python train.py --n_layer=10 --d_model=448 --n_head=7 --n_kv_head=7 --head_dim=64 --d_mlp=1216 --vocab_size=2048 --activation="swiglu" --norm="rmsnorm" --norm_place="pre" --norm_eps=1e-05 --positions="rope" --rope_base=10000.0 --rope_fraction=1.0 --qk_norm=false --attn_scale=0.125 --bias="none" --tie_embeddings=false --parallel_block=false --init="trunc" --init_std_qkv=0.0155 --init_std_o=0.0 --init_std_up=0.0155 --init_std_down=0.0 --optimizer="muon" --lr=0.015 --lr_mult_o=2.0 --beta1=0.9 --lr_head=0.00636 --warmup_steps=200 --schedule="wsd" --decay_fraction=1.0 --decay_shape="linear" --final_lr_fraction=0.0 --batch_tokens=65536 --seq_len=1024 --doc_mask=false --train_tokens=396400000 --steps=6049 --dataset="wikipedia_en"
MLP neurons of a small language model. Each row is named by its layer, matrix (down: output weights) and neuron, and shows model dimensions 362-425. Each number is 128 + 24 x the weight over its row's rms, rounded and kept within 0 to 255. A neuron's up and down rows have the sign that makes its largest values positive.
A block is one neuron, or neurons of one layer that tend to fire together. After each block is what it responds to, as a language model described it from the Wikipedia text at the highest values.

L6.down497 [ 92 163 133 115 133  79 112 161 198 132 106 124 176 122  97  87 150 133 114  98 171 136 123  85 123 199 102 135 141  89 137  94 112 146 166 133 129 121 112 177 106  89  83 148 121 107 131 126 116 115 134 146 135 147 135 141 106 178 121 133 146 147 156 160]
Word "as" and fragments

L7.down18 [120 115 107 150 109 120 111 120 186 112 163 145 117 120 116 152 108 134 136 107 124 146 118 143 145 151 136 127 111  76 106 135 121 140 129 110 149 115 111 139 120 104 107  93 124 131 178 124 111 156 130 113 148 117 138 159 121 154 145  95 120 157 160 147]
L7.down182 [129 124 156 110 135 104 125 131 112 157 115  78 131 180 155  98 164 117  90 110 144 147  88 163 109 139 123 106 141 152 117 164 126 130 170  98 122 126 106 155 121 108 103 122 124 119 145 147 125 118 132 116 121 116 130 136 111 140 136  91 126  97 121 166]
L7.down541 [100 138 150 130 168 154 134 108 121 139 152 137 142 149 133 160  82  81  88 144 124 121 140 156 134 113 132 131 155 102 125 130  83 129  99 108 158 117 148 150 152 149 112 125 135 134 149 131 102 138 112 132 136 114 165 121 156 117 152  99  55  89 125  77]
L7.down542 [147 124 106 112 148 105 109 149 106 133 165 138 152 166 139 122  96 123  65 134 127 140 143 161 133 118 130  88 106 177 122 124  99 118  56 145  80 137 157  89  88 142 138 130 133 110 159 202 147 145 116 130  82  37 157 121 139 126 148 151 134 111 115 129]
L7.down981 [ 76 124 110 193 129 125 132 116 149  89 133 126 108 110 114 171 164 169 104  98 102 164 164  89 134 133 131 120 132 128 123 109  77 159 151 122 116 113 117 102 106 120 108 151 129 131 120 131 153 141 131 132 129 132  97 173 152 143 126 119 163 150 121  88]
L7.down1029 [103 102 171 146 145 146 197 120 167 150 129 150 153 130 117 109 156 135 118  99 158 120 101 115 158  90 129 105 130 168  79 128 162 170 142  98 138 116 144 130 129 119 143 148 127  98 113 126 125  87  98 153 155  87 138 138 133  99 119 108 102 150 109 134]
L7.down1060 [127 128 144 133 159 137 120 116 117 113 130 141 167 124 101 165 131 126 128 124 138 116 114  78 101 128 117 125  92 127 140 122 150 125  83 150  87 135 134  99 117 113  80 157 131  57 111 117 104 120 143 114 119 130 110 104  80 136 148 125  88 121 102 116]
L7.down1152 [158 124 136  90 125 158 171 125 116 126 130 146 117 152 145 109 158 166 134 180 145  98 132  82 194 134  96  76 122 159 104 137 140 142 135 117 122 103 136 127 105 114 104 167 102 101 123 115 168 147 135 125 125 137 192 105 128 137 153 164 135  84 129 112]
Word-initial "as" fragment

L7.down213 [130 134 179 108 138 128 141  97 158 144 127 129 146 118 172 112 120 135 163 113 119 125 146 133 146 139 128 122 144 125 170 139 127 150 122  82 110 189 115 102 155 142 110 137 163 105 122  82 111  79 162 104 130  84  98  95 127 118 107 143  99 164 139 110]
L7.down507 [ 91 135 141 149  92 169 132 147 166 173 132 146 134 146 109 167 103 137 111  96 101 105 114 120 134 158 152 140 159 134 179 152 113 126 113 134 138  77 109 141  80 169 123 120 126  84 138 135  65 148 119 118 143 190 135 113 136 103 148 127 155 136  84 139]
L7.down583 [148 136 119 100  95 112 148  82 141 112 117 142 136 133 120 126 143 104 129 132 136 154 115  97 121 159 152 165 125  97 103 124 137 117 128 107 141  99 141 170 121 141 142 122 121 129 103 156 185 180 100 146 119 118 177 107 138 129 142 152 141  67 132 163]
L7.down619 [116 114 134 138 125 139 124 129 126  99 128 105 143 123 150 149  89 132 165 140 100 149 100 147 150 129 100 124 132  90 199 160 160  95 113 107  88 114  94 111 123  66 115 114 111 120 126 149 133 117 104 137 168 170 134 146 118  89 117 179 132 130 156 169]
L7.down637 [136 147 109 171 155 110 114 115 119 120 127 111 144 115 128 159 144 153 141 127 122  99 149 153 141 195 105  97 139 161 163 115 125 142 138 136  91 108  94 151 154 121 128 184 160 127 112 156 139 115 154 148 131 166 120 119 106 114 128 110 178  83 120 110]
L7.down859 [139 105 137 137 156 123 109 107 114 146 162  98 148 108 167 133 104 131 134 143 121 121 136 120 143 129  67  99 121 156 143 130 154  96 106 122 114  91 110  85  90  89 111  64 105 139 139 100  80  85 169 147 147 161 170 155 129  95 141 130 128 131 164 129]
L7.down925 [140 153 135 151 148 111 146  98  85 146 158 141 134 139 117  91 146 133  73 127 139  86 162  92 113 105 160 114 140 125 147 105 122 126 139 143 123 130 122 126 174 148 115 137 150 156 113  94 143 113 107  96  91 142 120 112 133 140  97 123 137 137 147 127]
L7.down969 [177  99 136 158 117 151 120 139  97 149  88 111 109 114 138 125 120 144 166 113 102 148 144 123 180 118 139 100 127  84 137 121 127 153 132 118 114 130 156 109 142 112 156 121 143  96 140  95 175  97 118 153 131 116 142 175 126 109 135 118 119 162 148 126]
Transitive action verbs

L6.down612 [122 101 142 164 102 134  76 149 113  50 124 111 151 139 123 111  89 138 111 175 136 143 108 136 134 151 153 116 113  91 142 115 146 106 106 122 136 136 110 133 114 110 114  70  88 138 156 164 118 115 120 131 130 145 116  88 116 148 113 140 101 149 126  96]
Event-verb past endings

L3.down157 [101 141 142 142 114 133 140 163 167 118 125  87 131 137  71 175 159 144  78  77 118 135 178 127 166 145 102 146 128  87 141 123  97 120 124 162 122 133 155 142 135 125 117  88 161  92 116 105 108 136 133 137 107 118 150 139 112 162 141 148 107 132 120 109]
L3.down202 [125  89 160  86 149  75 148 145 136  98 141 156 125  91 102 137 143 119 133 162  77 107 155 141 133 123 145 133  93 147 119  99 131 131 139 133 109 110  98 160  99 156 125 126 104  99 127 120 124 110 122 130 133 120 161 141 129 114 142 126 115 141 137 110]
L3.down402 [133 119 135  87 144 124 129  97 118 133 135 163  98 146 126 112 126 134  94 168 140 138 156  75 107  81 114  94 123 112 159  97 120 116 109 128 135 104 137 152 143 150  98 148  96  74 115 150 100 149 126 156 153 143 151 172 139 126  96 146 118  55 133  95]
L3.down418 [ 68 108 123 143  97 136 137 127 127 142 159 116  89 120 137 146 109  93 194 101 161 105 120 142 137 132 136 109 101  42  73 118 121 139 124 131 123 135 135 124  86 154  96 107 121 109 111 151 136 155  93 165 129 158 106 103 104 137 135 113 140 138 135 100]
L3.down478 [117 111 127 103 149 111 132 122 150 129 149 150 108 111 119 173 150 135 119 100 121 140  97 106 163 145 103 174 126 109  80 171 134 141 102 130 117 129 139 124 100 106  95 108 125 101 114 122  71 146 104 146 153 122 113 127 136 115  95  92 117 105 108 131]
L3.down660 [107 142  79 109 119 115 191 155 148  89 150 152 119 182 110  99 116 126 117 151 147 137 170 131 138  99 123 105 136 109 116 143 107 115 111 132  68 118 117 166  97  84 137 145 168 160 125 142 110 139 114 155 126 135 104 161 118 153 135 129 116 164  85 113]
L3.down728 [135 138 134 135 100  83 151 112 115  78 121 137 137 132 151 101 114 134  86 158 112 146 129 111 129 177 120 172 101 137 129 151 126 131 150 113 129 148 124 143 105  85 102 129 157 100 149 158 124 132 141 133 131 172 139 118 148 157 109 133 142 120 112 126]
L3.down899 [129 120 158 137 117 157 121 102 105 114 155 134 137 123 157 131 104  92 121 129  90 170 118 122 114 177 138 131 134 138 123 145 137 142 109 137  80 139  96 101 118  94 145 125 106 134 154 115 128  94 121 119 148 154 159 115 128 171 102 139 151 132  91 100]
Verb-completing suffix pieces